From a checkpoint of a small transformer trained on Wikipedia: no biases in attention or MLP, a variant of Muon for these matrices.
MLP neurons of a small language model. Each row is named by its layer, matrix (gate and up: input weights; down: output weights) and neuron, and shows model dimensions 64-159. Each number is 200 + 20 x the weight over its row's rms, rounded and kept within 0 to 999. A neuron's up and down rows have the sign that makes its largest values positive.
Before each neuron's rows, "fires before" lists the tokens most often just after its 100 highest values on Wikipedia text that the model never trained on. A number after a token or word is its count.

fires before: "y" 14, "ic" 14, "ing" 6, "s" 6, "led" 5, "ical" 5
L10.gate320,170,214,245,181,177,180,210,221,202,198,241,187,216,210,181,233,210,202,187,190,205,225,187,206,191,249,194,206,190,181,180,213,193,218,206,197,194,174,203,226,186,186,214,216,220,188,205,211,235,204,220,173,214,198,173,251,204,160,223,194,204,214,206,224,206,200,199,213,234,155,226,226,175,186,208,172,184,202,195,191,216,142,192,214,219,244,177,177,202,171,211,189,196,176,208,200
L10.up320,198,214,180,195,197,185,210,184,219,185,187,219,179,213,199,208,205,221,190,224,180,208,202,189,193,204,220,199,186,189,202,185,236,174,213,221,185,192,173,229,197,160,188,187,187,192,172,210,180,199,244,175,179,213,211,201,207,193,226,214,204,214,231,213,168,188,192,208,212,219,181,197,157,183,206,176,178,239,146,207,180,198,211,180,170,217,235,204,170,175,224,222,183,198,221,177
L10.down320,218,185,214,217,197,192,217,191,197,211,197,195,198,201,200,220,147,181,179,233,205,200,227,166,185,208,238,155,169,173,221,212,198,204,208,193,208,181,185,217,170,218,239,213,234,219,219,187,202,195,177,196,162,215,231,185,202,209,164,227,225,197,220,233,155,213,178,195,192,212,182,212,221,199,177,203,214,220,244,219,201,230,246,192,178,202,199,201,197,192,172,174,208,154,206,193

fires before: " |" 17, " (" 11, "–" 8, " \"" 7, " " 6, " /" 5
L7.gate170,191,200,217,192,177,170,203,207,181,195,209,196,222,179,179,191,190,173,211,219,179,234,191,206,194,204,187,173,188,193,194,215,190,192,239,203,187,144,197,201,207,201,169,212,191,225,224,237,197,229,181,221,222,191,188,166,203,159,193,196,203,199,198,201,213,211,192,217,195,195,219,172,184,201,176,208,195,188,188,162,191,198,208,185,220,193,204,227,206,233,225,195,198,174,209,192
L7.up170,215,213,224,218,230,215,235,201,202,215,212,171,187,212,212,185,197,224,191,202,135,216,204,213,166,222,183,200,212,193,234,237,190,163,215,183,219,202,231,203,213,217,182,229,195,204,221,231,235,199,216,231,226,154,215,224,207,179,214,189,228,196,197,184,214,190,207,197,176,219,195,183,221,233,216,196,196,234,217,217,217,207,186,224,200,182,172,199,220,220,178,208,195,181,223,205
L7.down170,233,216,189,229,225,206,201,188,214,204,211,176,147,240,227,205,190,237,191,191,176,165,192,189,191,187,207,211,195,176,209,234,196,216,172,215,213,200,221,191,197,198,200,203,198,188,202,203,225,170,216,238,180,185,209,244,206,186,200,202,200,216,218,235,200,184,206,229,194,209,196,191,209,209,209,206,206,218,224,186,220,211,178,232,182,186,184,216,177,172,171,193,175,209,194,203

fires before: " of" 25, "icip" 16, "ic" 9, "ies" 6, "ner" 5, "s" 5
L6.gate266,208,163,196,204,205,189,186,209,203,184,184,205,189,179,233,179,218,200,188,182,231,221,178,199,178,207,196,165,208,152,225,154,188,211,217,208,235,213,203,220,200,220,214,192,210,197,209,205,195,169,198,207,193,196,209,196,187,175,250,211,199,177,211,168,184,171,195,185,209,159,217,204,221,210,199,218,203,141,195,214,177,170,203,224,155,215,201,208,178,161,195,200,191,209,224,192
L6.up266,198,171,227,205,199,205,235,208,234,177,209,228,183,193,222,174,215,214,215,204,217,191,171,191,208,194,237,165,213,177,199,192,187,208,186,181,207,197,188,201,164,217,174,173,219,215,217,201,203,184,240,197,185,197,174,229,207,228,189,236,149,219,217,172,167,187,225,218,185,168,210,184,214,154,182,191,196,215,197,216,196,211,223,227,212,193,246,189,205,175,203,204,209,174,190,201
L6.down266,233,218,185,221,149,186,189,199,178,193,205,190,216,202,194,234,202,190,151,183,201,202,193,187,183,237,232,183,200,169,187,190,195,190,189,190,220,193,178,222,219,188,190,154,208,178,215,207,211,211,184,213,198,177,211,176,176,209,201,234,195,197,229,230,196,219,210,202,190,201,183,200,241,196,178,168,189,206,221,222,212,195,209,183,177,198,180,195,220,196,200,193,178,177,191,223

fires before: " |" 57, ")" 6
L7.gate436,201,183,183,249,212,218,184,201,192,187,198,186,164,165,187,225,198,199,207,204,177,246,210,210,219,175,195,209,185,156,247,229,216,241,213,193,195,238,196,245,203,210,183,198,213,161,209,177,211,224,174,163,192,191,159,210,202,207,226,180,180,205,214,191,211,190,213,204,205,194,182,180,197,193,203,189,219,218,186,210,205,192,202,214,163,210,239,188,209,185,200,214,203,185,210,163
L7.up436,200,196,206,215,241,171,207,222,202,219,175,214,212,195,233,157,217,194,197,186,218,209,193,181,219,194,177,204,133,163,208,186,204,219,200,178,219,157,190,198,201,195,212,232,191,187,181,209,186,166,226,231,194,200,197,169,213,202,215,204,146,193,185,214,234,230,185,214,189,156,193,185,195,195,205,206,210,240,153,192,196,158,199,232,195,194,188,217,213,207,187,203,190,215,196,210
L7.down436,209,231,178,196,213,176,191,219,194,155,197,205,212,225,215,212,192,191,235,173,162,171,213,198,207,201,187,216,199,211,205,230,225,197,191,208,197,212,201,229,188,173,181,155,218,202,168,187,215,217,171,207,198,174,202,182,199,223,205,218,208,191,213,204,204,182,208,201,231,207,168,209,204,212,219,197,214,206,183,154,183,200,181,203,217,213,190,219,222,194,212,205,180,197,199,178

fires before: " |" 26, " –" 22, " career" 4
L4.gate188,203,218,228,191,207,208,181,228,213,196,224,208,208,170,213,187,212,201,140,213,203,215,184,195,180,211,216,206,196,243,192,211,171,197,202,185,204,199,217,203,196,196,216,267,205,209,220,213,201,228,234,209,234,213,199,203,218,197,192,225,200,185,189,187,181,222,195,211,202,194,197,192,216,241,185,206,191,202,206,197,181,176,202,239,267,165,208,241,185,233,219,199,186,209,185,216
L4.up188,188,178,212,195,234,199,235,214,207,170,197,209,199,209,188,206,222,191,192,230,194,193,186,212,225,180,193,188,162,183,201,202,193,198,206,183,191,264,199,228,222,175,197,212,229,209,231,224,235,208,232,231,218,201,172,201,176,200,207,207,164,191,180,186,211,172,213,191,203,204,200,210,184,199,209,188,188,149,180,192,201,190,227,226,194,169,198,192,185,209,201,231,192,171,235,199
L4.down188,203,245,196,186,182,187,152,230,185,214,223,211,201,201,193,163,211,182,174,204,199,207,205,213,189,189,241,210,224,228,243,199,225,224,206,225,203,167,196,182,229,200,212,213,184,207,218,209,198,225,193,200,219,205,220,200,232,203,212,213,221,239,195,212,203,175,207,194,212,177,165,208,209,213,192,230,190,194,227,187,174,193,212,238,235,196,203,229,217,179,218,202,195,211,209,212

fires before: "n" 20, "le" 11, "ph" 8, "==" 7, "or" 4
L13.gate351,226,195,213,213,188,183,176,191,196,202,197,208,211,253,183,199,197,221,197,233,217,196,256,206,213,209,200,203,228,205,180,206,214,192,174,175,207,172,211,223,202,198,185,216,190,180,197,234,206,183,172,221,233,149,195,228,195,186,209,202,187,201,167,198,228,215,202,207,244,202,217,178,204,240,235,205,193,196,189,194,197,199,178,177,161,213,177,204,190,179,205,192,171,209,201,195
L13.up351,215,184,195,202,234,200,218,199,177,205,168,215,189,221,212,209,186,185,133,191,224,179,218,207,172,226,167,209,195,181,176,198,215,207,179,227,178,190,192,198,179,190,185,188,210,169,209,179,184,191,184,194,189,163,206,222,201,170,201,209,255,158,204,199,196,211,194,190,220,201,188,188,198,224,206,199,228,194,208,184,246,189,194,177,223,210,190,187,195,162,177,219,198,188,201,174
L13.down351,180,202,170,205,177,232,187,173,188,216,195,201,169,195,231,214,198,190,219,215,206,217,200,222,222,200,197,175,211,169,204,206,200,185,190,173,189,173,216,210,209,204,201,231,216,198,195,210,245,186,228,225,202,180,195,177,213,153,206,184,186,196,189,195,164,188,185,197,234,188,187,232,191,193,242,237,223,185,195,192,201,160,220,174,218,220,218,206,187,221,216,211,182,197,184,173

fires before: "\n" 29, " " 15, " S" 9, " V" 7
L6.gate199,184,216,195,220,192,199,166,235,218,252,218,215,189,218,195,201,169,205,194,187,212,186,194,160,231,207,191,210,212,246,178,207,198,180,193,188,222,168,197,207,200,201,205,215,191,173,204,234,205,189,174,178,206,192,227,196,228,208,206,202,231,208,214,205,194,209,192,214,210,203,193,196,222,215,184,203,202,212,249,160,219,202,218,203,183,220,181,221,204,172,191,236,190,217,181,202
L6.up199,202,194,169,206,249,181,185,159,240,217,212,219,177,213,190,215,199,232,189,202,216,229,163,180,225,170,164,199,198,213,208,185,241,247,216,176,210,185,182,224,179,216,203,198,229,215,189,230,203,198,198,149,205,195,210,193,185,232,179,217,201,202,210,197,242,179,187,178,196,205,198,206,205,212,170,216,175,220,177,222,223,210,170,176,160,190,185,212,170,183,220,189,191,203,200,257
L6.down199,197,191,194,237,240,153,191,183,192,158,223,194,200,223,211,201,177,188,211,204,203,207,183,229,243,227,198,198,208,227,226,193,199,242,192,184,208,177,223,198,199,226,172,156,227,234,213,185,183,240,233,221,202,214,202,192,206,220,195,201,170,239,208,216,214,202,204,191,189,202,168,219,241,196,229,225,148,221,203,220,217,209,218,223,211,164,175,193,224,191,184,194,208,194,191,203

fires before: "\n" 39, "|" 10, "==" 8, "The" 7, "===" 6, "In" 4
L4.gate250,155,205,212,227,189,213,211,176,186,202,238,205,170,199,218,146,184,208,188,178,133,165,196,222,199,184,195,228,231,197,197,222,232,205,216,190,179,181,169,209,203,206,194,191,183,150,227,188,216,187,205,197,205,216,214,185,218,193,215,212,175,217,208,217,185,171,210,177,229,207,216,238,190,180,199,174,227,199,204,212,231,210,212,226,201,193,199,187,202,218,187,218,179,192,221,184
L4.up250,158,196,223,234,196,207,230,192,179,169,182,178,228,186,200,188,178,231,214,205,196,189,207,175,201,187,188,200,202,195,219,189,186,239,204,211,201,203,198,181,194,189,203,191,208,188,191,184,228,173,204,218,212,210,225,195,187,216,218,205,221,231,206,191,225,199,171,187,193,192,162,218,185,209,221,174,212,188,179,212,213,168,166,204,207,199,209,201,197,206,223,224,215,172,178,197
L4.down250,159,221,246,212,158,186,250,215,178,185,185,188,169,187,176,178,192,211,213,211,208,190,210,199,192,193,171,223,203,209,210,196,190,216,216,204,194,180,197,187,215,189,200,195,205,172,183,167,205,158,205,225,231,208,195,187,216,224,196,189,211,226,256,183,207,209,174,193,185,197,178,204,174,189,223,169,212,185,197,229,213,173,194,197,211,201,180,182,195,193,216,222,187,187,200,221

fires before: "==" 24, "===" 15, "In" 9, "The" 8, "S" 5
L5.gate297,146,188,221,213,236,203,252,178,220,195,187,179,207,176,218,191,193,215,195,195,182,195,206,203,211,180,208,188,201,208,220,218,189,231,208,208,228,205,214,185,211,227,209,204,198,173,193,185,217,191,235,221,203,230,213,166,204,213,213,191,178,236,201,191,194,204,201,178,190,199,142,211,191,187,221,182,194,171,164,243,192,185,178,187,216,196,196,206,210,184,218,191,228,158,167,201
L5.up297,170,242,205,185,200,220,237,190,187,193,167,222,200,191,177,178,194,216,181,231,183,229,216,238,235,187,184,193,209,173,192,225,201,246,188,185,190,204,192,190,199,207,198,186,188,183,195,209,222,181,215,218,206,207,202,216,196,208,185,232,188,187,250,187,191,189,187,181,210,224,184,213,185,176,194,172,227,186,208,218,181,205,192,182,189,189,221,172,185,205,200,187,197,211,230,170
L5.down297,169,194,224,210,227,196,263,197,194,203,186,196,200,175,186,197,211,198,219,216,163,201,189,207,182,173,161,190,176,211,229,197,175,207,200,198,209,181,240,196,218,210,196,218,183,166,193,187,215,200,245,222,211,228,215,169,205,218,195,173,204,209,211,179,192,200,203,197,182,206,149,202,172,180,198,168,191,204,189,218,175,196,177,194,201,202,201,186,176,182,222,242,212,162,189,222

fires before: ")" 23, " |" 22, " m" 6, "%" 6
L12.gate179,207,152,182,233,197,200,203,190,185,169,174,230,196,249,202,220,216,190,219,184,194,215,203,196,206,223,210,196,170,212,191,168,227,209,159,199,190,198,198,216,182,184,171,211,152,184,204,201,171,214,188,217,197,224,165,196,224,160,181,225,192,224,181,175,167,198,182,209,206,184,204,199,168,213,175,207,247,204,203,224,221,201,200,188,176,192,180,222,201,212,225,184,219,180,181,172
L12.up179,227,159,192,206,199,186,191,212,215,191,207,229,183,234,215,217,163,188,178,195,236,186,217,171,222,222,199,188,184,214,184,189,213,223,203,200,210,181,179,195,225,177,150,202,171,143,203,202,190,203,198,226,176,212,184,187,196,210,205,197,224,202,211,198,160,176,187,201,203,185,198,201,142,231,203,201,185,190,216,233,186,183,220,200,190,232,185,205,199,170,210,177,245,226,194,202
L12.down179,230,189,214,175,201,190,205,188,231,219,209,203,213,231,172,199,173,206,169,204,196,147,203,156,182,197,188,198,216,179,196,190,206,212,203,216,238,213,222,243,192,205,197,223,221,180,187,219,210,196,179,205,211,171,185,211,187,255,212,201,192,186,221,222,193,209,189,151,174,192,188,193,204,234,183,233,179,196,162,196,201,193,181,208,198,209,184,184,166,191,192,185,211,202,153,223

fires before: "ly" 25, " of" 6, "ility" 6, "it" 6, "f" 5, "ner" 4
L13.gate122,230,183,228,224,207,186,222,208,215,171,189,196,170,200,173,180,203,188,223,175,208,200,205,176,171,204,185,227,217,185,196,170,202,221,231,198,217,210,201,188,208,216,178,174,168,209,195,245,186,199,195,205,205,186,202,210,188,182,254,239,189,206,183,197,169,180,192,211,196,190,215,236,212,226,186,183,185,236,193,200,208,212,178,188,190,224,202,191,192,202,201,179,197,188,181,198
L13.up122,245,177,190,207,216,184,245,185,200,180,198,236,162,178,195,186,210,220,183,198,181,224,176,185,160,184,184,196,194,212,216,195,187,203,199,219,218,185,202,214,180,187,207,171,202,211,210,213,190,204,204,202,192,172,221,205,210,210,249,232,183,182,200,218,203,204,200,190,210,178,179,181,193,255,179,169,232,216,230,184,154,209,187,200,231,195,202,215,241,187,183,201,248,197,195,214
L13.down122,211,196,203,192,173,214,189,211,229,215,172,205,182,172,208,212,225,189,211,208,224,181,226,220,162,189,235,205,197,175,214,179,199,180,185,211,196,215,208,163,229,206,203,195,189,239,175,171,216,209,198,162,197,178,206,217,206,198,190,200,185,208,193,204,214,210,219,227,175,181,216,207,213,206,194,196,181,171,200,226,203,179,207,197,196,262,201,219,210,215,207,194,184,197,158,171

fires before: "==" 27, "===" 9, "In" 7, "\n" 6, "S" 6, "The" 5
L9.gate81,187,183,204,207,158,200,208,232,171,176,196,178,195,204,204,180,193,196,201,181,239,242,232,187,184,206,206,216,223,167,199,179,224,231,198,209,202,172,200,171,214,203,182,217,143,183,200,151,214,203,232,228,242,210,185,217,195,187,199,198,225,220,209,181,210,167,211,203,196,210,206,225,178,204,177,174,208,227,200,208,204,137,196,185,182,188,165,216,197,207,209,192,201,182,198,220
L9.up81,183,176,238,207,217,213,205,201,226,187,204,222,173,194,222,182,193,194,209,172,158,186,248,212,237,204,217,181,206,152,181,240,183,196,175,171,183,178,169,194,240,202,184,189,211,196,188,181,214,205,237,216,190,205,203,193,189,170,199,205,211,215,198,198,224,208,209,220,191,206,206,214,212,164,166,173,187,203,185,148,197,221,206,235,227,217,192,200,194,236,200,211,207,200,194,209
L9.down81,169,195,208,201,191,205,231,193,191,190,206,222,205,223,183,170,174,209,184,179,200,178,193,224,208,187,202,221,199,139,204,190,212,207,187,186,208,176,177,207,249,216,218,214,205,215,209,143,210,173,226,209,183,187,193,211,207,207,196,188,210,197,210,179,197,206,167,212,207,198,187,200,218,223,209,193,201,202,179,198,206,186,204,205,202,156,190,226,178,217,226,221,204,216,220,224

fires before: "==" 25, " ==" 12, "):" 9, ")" 6, "on" 6
L4.gate35,185,207,211,209,222,185,199,204,242,227,177,208,199,172,208,199,228,208,202,229,241,209,199,221,186,203,198,223,194,197,239,181,187,233,235,219,227,169,175,201,144,191,213,197,191,180,204,164,194,142,212,208,256,210,202,231,189,213,199,181,173,178,160,227,213,205,195,217,221,187,195,197,206,224,240,202,224,226,205,207,189,210,215,230,167,187,200,195,210,182,177,206,191,195,198,220
L4.up35,231,200,211,195,192,186,212,209,264,192,167,199,196,166,218,191,232,208,218,215,201,186,189,196,189,210,182,203,216,154,221,163,219,204,217,208,230,223,184,207,186,186,198,188,181,161,209,156,179,172,223,175,211,183,206,216,191,204,205,212,177,197,171,212,206,206,189,205,202,157,198,192,202,227,211,243,206,196,188,215,209,187,199,240,173,175,182,204,209,190,179,211,188,202,198,200
L4.down35,212,181,200,188,214,214,197,223,218,192,184,182,239,186,201,198,187,220,217,211,187,189,195,200,226,195,184,213,193,176,215,233,193,194,175,190,176,234,201,203,176,185,180,217,225,167,162,208,210,197,214,198,217,217,177,194,201,186,226,185,206,200,196,237,173,216,202,171,182,195,201,183,216,212,186,220,187,182,189,174,188,195,194,211,243,157,210,257,147,192,196,174,229,203,181,208

fires before: "|" 48, "\n" 19, "-" 17
L5.gate367,173,186,235,187,181,196,199,213,147,199,183,196,206,183,188,189,185,203,206,203,203,210,181,187,188,186,171,226,177,202,171,190,191,176,235,198,182,224,156,181,207,181,211,262,212,220,206,195,201,142,213,216,230,187,198,232,224,206,200,173,172,207,195,220,201,192,190,204,218,195,211,181,199,199,196,179,193,226,195,210,223,211,205,207,239,215,186,195,180,238,216,219,147,187,205,250
L5.up367,171,174,233,197,209,186,235,199,191,179,212,226,175,163,195,189,177,243,189,214,172,196,190,192,196,186,178,185,196,203,219,206,239,216,199,155,257,192,216,191,202,196,193,209,246,219,202,199,189,193,213,186,213,161,185,194,167,222,230,212,187,212,205,231,205,213,187,193,146,224,187,204,188,197,180,196,194,194,181,198,195,216,192,210,194,209,152,205,191,218,173,216,186,180,189,201
L5.down367,197,205,207,209,205,161,208,190,194,173,193,171,167,193,194,197,176,208,180,185,179,198,205,176,196,191,173,207,205,198,188,237,231,232,185,165,217,174,218,179,200,189,169,173,220,206,197,204,193,205,202,200,231,151,189,193,196,241,188,198,216,196,214,242,202,200,182,183,154,212,204,199,182,200,205,219,199,228,186,202,183,220,206,186,188,172,186,192,204,209,172,207,206,218,178,213

fires before: "==" 28, "===" 25, "|" 4, "The" 4, "S" 4
L7.gate277,202,206,183,227,186,215,226,200,176,157,219,182,194,175,206,182,198,213,200,155,213,201,218,181,188,207,175,180,230,183,227,199,195,241,206,214,163,195,216,180,186,195,173,173,171,163,164,205,204,197,226,200,211,199,198,236,189,211,210,191,172,212,192,185,205,212,213,208,198,177,223,177,205,199,197,185,194,183,202,217,218,202,180,168,194,173,186,220,175,182,184,151,165,217,200,184
L7.up277,210,198,207,230,155,204,227,209,200,211,171,205,182,210,186,202,213,208,211,195,236,188,204,213,199,181,204,176,206,172,224,184,202,230,203,207,176,171,206,189,255,223,180,202,183,190,173,212,245,189,219,192,249,232,196,201,219,206,215,268,185,211,199,214,213,232,189,215,200,228,178,192,220,219,203,217,205,230,209,224,208,190,221,188,183,182,214,214,201,186,218,205,201,164,221,193
L7.down277,192,168,199,207,171,165,223,174,214,218,181,220,206,198,179,201,215,185,180,210,201,222,195,244,227,189,200,201,206,196,242,204,205,219,205,217,209,151,212,189,226,179,207,236,211,152,164,189,196,207,243,212,209,201,169,185,197,193,233,178,206,186,201,235,200,174,181,167,219,182,166,230,239,196,192,223,177,195,209,229,179,191,192,197,214,222,206,226,203,187,193,224,206,168,212,220

fires before: "\n" 38, "18" 7, "born" 5, "F" 4, " is" 4
L7.gate24,156,214,208,222,200,223,217,175,186,190,186,188,226,211,195,212,226,199,185,200,180,225,216,236,179,194,237,212,186,223,165,233,173,183,218,202,218,214,222,164,221,194,209,125,194,182,200,225,210,227,196,212,183,167,168,214,211,207,180,228,173,204,179,199,173,204,197,219,227,156,160,234,197,195,208,218,235,228,213,235,203,229,208,215,182,176,199,207,201,181,189,205,217,191,186,177
L7.up24,219,196,235,207,180,193,171,211,202,183,151,216,201,228,203,211,215,187,209,204,179,175,169,203,183,196,185,206,217,189,172,219,216,140,184,194,201,208,197,190,205,185,201,174,143,213,178,222,207,192,193,214,212,205,232,216,209,205,197,208,218,211,183,249,194,200,206,200,242,169,172,196,187,186,233,185,163,204,198,218,206,222,228,178,214,203,223,191,186,169,170,194,200,189,174,250
L7.down24,199,173,202,173,207,198,171,220,217,174,186,215,199,237,198,181,177,197,193,208,190,163,177,232,191,225,180,188,199,204,194,204,196,163,207,194,198,199,199,210,187,169,203,201,163,186,215,212,207,200,193,189,210,201,228,181,193,212,207,211,199,186,219,221,186,205,248,185,166,183,196,237,171,182,221,168,192,200,234,183,219,209,210,188,207,200,199,184,195,159,182,215,176,183,228,216

fires before: "\n" 51, "ze" 6, " Re" 4
L5.gate409,212,186,232,218,197,236,225,184,180,167,226,213,220,176,196,201,230,195,186,194,179,231,230,195,174,200,199,188,212,211,197,210,204,213,219,181,193,172,201,236,211,206,210,188,208,169,171,225,240,218,216,193,182,179,164,200,219,179,209,193,197,178,189,194,188,207,209,211,190,198,195,212,143,194,194,189,225,227,213,192,193,191,178,201,236,206,160,196,179,173,193,189,174,189,211,206
L5.up409,192,146,207,200,221,204,197,222,182,197,224,170,217,233,169,215,251,200,173,183,163,200,225,179,180,194,183,181,219,218,207,221,228,228,212,194,208,209,205,188,198,196,183,155,188,230,201,176,216,189,230,201,165,174,198,188,209,158,192,200,185,202,222,202,213,187,201,207,168,194,205,160,162,198,204,208,178,208,197,190,210,203,187,198,247,197,186,186,209,183,158,178,206,203,188,228
L5.down409,179,203,194,213,186,186,217,181,164,174,236,166,210,208,161,186,192,212,239,172,221,186,194,176,204,195,177,190,204,166,224,254,216,242,209,211,194,214,194,209,212,204,194,209,227,259,214,169,198,203,193,194,221,186,236,225,178,194,209,183,244,175,186,189,176,207,177,186,199,169,203,182,175,185,208,185,200,189,186,256,196,218,162,194,195,183,174,209,194,210,183,216,199,199,205,237

fires before: " |" 63, ":" 17, "pp" 5, "ial" 4
L12.gate216,193,201,217,196,180,160,198,204,219,203,153,192,202,197,202,193,181,169,234,236,182,240,166,200,203,175,210,185,217,192,178,209,187,208,196,178,227,225,200,205,207,198,209,209,181,192,205,220,244,207,215,220,237,179,211,245,194,203,204,264,167,200,202,188,210,180,200,208,198,183,201,189,176,223,219,198,170,176,162,203,190,192,186,246,181,220,177,209,205,220,230,192,191,208,226,192
L12.up216,213,157,220,202,182,186,217,204,178,186,182,187,211,195,182,172,196,205,211,185,179,190,178,206,237,198,207,180,213,206,216,226,227,165,198,202,214,247,207,158,168,214,223,208,210,212,233,218,219,202,214,200,186,220,188,211,168,214,212,240,198,215,202,234,204,165,242,212,197,205,216,208,206,251,249,165,194,185,184,225,185,193,197,211,177,173,232,208,194,210,222,206,221,199,211,217
L12.down216,226,212,215,224,200,202,208,169,168,180,181,189,184,242,221,198,222,217,190,181,197,222,189,193,210,219,198,196,179,211,160,161,192,195,176,242,254,190,234,210,182,190,193,167,206,218,171,206,198,222,188,234,188,155,234,259,190,201,198,225,246,227,210,186,214,186,189,197,178,179,175,189,224,231,197,227,205,171,175,226,225,197,206,201,195,189,176,215,210,189,183,198,213,185,191,205

fires before: "==" 29, "===" 11, "In" 7, "S" 6, "The" 4
L7.gate288,176,192,201,193,196,227,239,210,190,204,206,188,169,190,226,196,211,201,189,211,194,204,226,199,212,191,199,183,191,167,205,223,220,236,183,179,187,197,211,168,182,189,189,215,181,176,203,160,200,207,210,201,207,188,198,215,180,168,191,159,217,213,222,214,226,197,184,184,194,199,220,227,140,187,197,161,206,227,201,205,256,195,177,185,192,215,198,209,229,238,174,203,204,193,197,201
L7.up288,168,195,188,212,197,197,208,226,203,181,203,197,177,208,218,176,180,203,183,163,197,210,216,178,208,191,200,187,219,175,173,201,209,215,193,162,196,183,198,183,248,187,168,243,197,172,177,161,208,172,238,205,215,190,183,196,195,178,180,184,200,208,201,208,194,196,169,194,191,214,219,244,147,177,186,166,199,233,213,190,217,201,206,229,219,212,162,210,199,214,173,231,205,214,172,215
L7.down288,188,210,207,231,181,225,183,206,226,174,211,215,180,202,197,188,165,197,188,199,176,174,222,190,207,198,185,197,203,156,192,190,191,235,201,196,184,189,191,176,245,189,175,220,188,166,194,144,208,189,221,241,223,217,201,192,210,219,179,188,211,217,205,217,216,196,179,183,183,185,205,205,201,184,203,207,178,206,230,203,198,186,224,219,204,187,176,209,195,203,205,218,197,214,215,228

fires before: "-" 31, "\n" 14, "==" 10, "===" 8, "|" 7, "The" 5
L7.gate33,151,193,213,187,181,193,243,219,163,220,194,200,194,205,176,176,214,203,188,181,202,191,237,228,200,183,224,191,216,173,210,199,219,230,217,193,181,187,181,174,241,209,180,215,179,198,209,165,205,199,221,182,206,215,184,211,193,161,207,174,191,210,200,194,247,178,148,197,186,184,205,217,174,189,189,177,223,190,193,166,176,154,179,189,192,190,183,205,199,232,229,188,177,202,198,225
L7.up33,173,175,208,195,196,218,196,157,163,162,174,196,207,189,204,198,227,228,192,193,197,173,172,150,185,161,188,218,224,211,174,179,212,219,205,198,195,186,201,192,208,225,197,198,170,187,206,178,224,181,217,186,234,166,197,174,211,204,199,200,203,221,205,219,169,202,186,171,202,161,205,187,178,199,239,194,160,214,185,233,229,198,227,184,200,186,201,212,199,214,187,193,181,191,221,206
L7.down33,196,222,202,196,194,195,212,189,205,203,194,189,195,235,169,184,200,180,210,195,208,180,194,188,195,184,197,231,186,215,176,211,172,237,190,206,181,187,214,179,257,204,179,189,201,190,224,192,211,231,198,227,243,197,213,190,180,224,198,170,196,217,217,190,202,195,197,202,175,199,168,187,199,194,211,198,149,215,185,223,229,197,247,156,233,185,177,213,209,190,225,204,174,193,199,193

fires before: "\n" 89, "°" 4
L7.gate372,229,204,188,222,162,185,188,209,193,173,192,188,238,228,184,180,191,229,190,195,216,217,198,201,182,223,218,179,203,239,205,217,190,200,235,198,205,162,218,203,213,198,184,183,202,181,194,177,195,160,201,170,195,199,212,189,210,184,197,199,239,170,187,144,184,216,217,226,217,192,201,180,193,197,205,239,188,226,193,202,190,186,183,206,211,194,186,209,216,174,164,154,193,205,246,219
L7.up372,265,166,247,190,199,211,219,189,187,218,198,189,217,221,199,192,206,185,224,201,194,201,189,189,183,217,185,169,203,253,209,228,216,195,210,177,171,265,199,173,234,217,178,176,196,207,194,194,235,204,209,217,195,198,208,204,177,193,190,204,176,204,171,222,234,200,231,202,184,203,169,184,197,184,226,211,182,205,173,236,202,204,184,176,181,211,195,158,214,213,214,210,211,196,171,233
L7.down372,213,233,196,218,183,221,184,217,152,167,182,212,198,182,190,177,173,183,173,204,207,187,221,185,196,167,205,181,205,197,193,203,202,210,214,205,187,181,163,199,184,199,200,184,227,212,213,208,170,218,174,178,212,198,180,194,196,181,189,219,204,192,173,232,184,184,193,220,227,174,187,230,200,184,189,223,199,164,213,213,198,195,211,187,214,205,201,225,193,207,184,189,197,192,224,213

fires before: "\n" 51, " 2" 7, " " 5, " 0" 5, " 1" 4
L7.gate301,190,185,185,193,185,202,163,149,146,181,194,194,182,212,201,183,211,200,209,173,182,189,210,199,229,185,189,223,232,208,200,171,229,193,208,196,198,197,210,219,215,219,219,197,172,198,195,197,198,204,204,176,199,165,234,184,213,208,181,188,211,197,174,222,182,205,198,187,219,209,172,221,201,180,201,228,209,230,210,177,211,215,202,163,211,204,202,221,210,181,198,210,229,202,203,194
L7.up301,203,217,198,221,179,155,176,158,178,154,229,202,199,204,177,155,224,211,219,177,200,194,212,201,213,194,210,212,184,207,219,197,201,225,248,219,150,186,219,209,221,222,170,192,158,195,198,197,210,179,205,166,179,199,238,198,197,178,178,196,181,167,186,175,214,175,189,165,211,198,203,207,234,181,183,219,209,221,214,203,231,231,176,185,193,173,224,182,196,212,198,213,183,202,195,176
L7.down301,185,176,206,232,194,199,163,175,204,179,198,205,201,196,182,209,223,193,229,209,230,204,204,198,191,149,208,190,185,197,204,186,194,184,192,225,150,217,207,165,196,201,196,178,166,186,230,199,203,196,188,239,198,179,168,233,205,186,200,195,183,184,213,220,212,185,200,193,189,201,123,189,215,191,185,256,188,221,212,195,226,186,190,170,194,167,200,175,205,203,191,224,228,241,217,179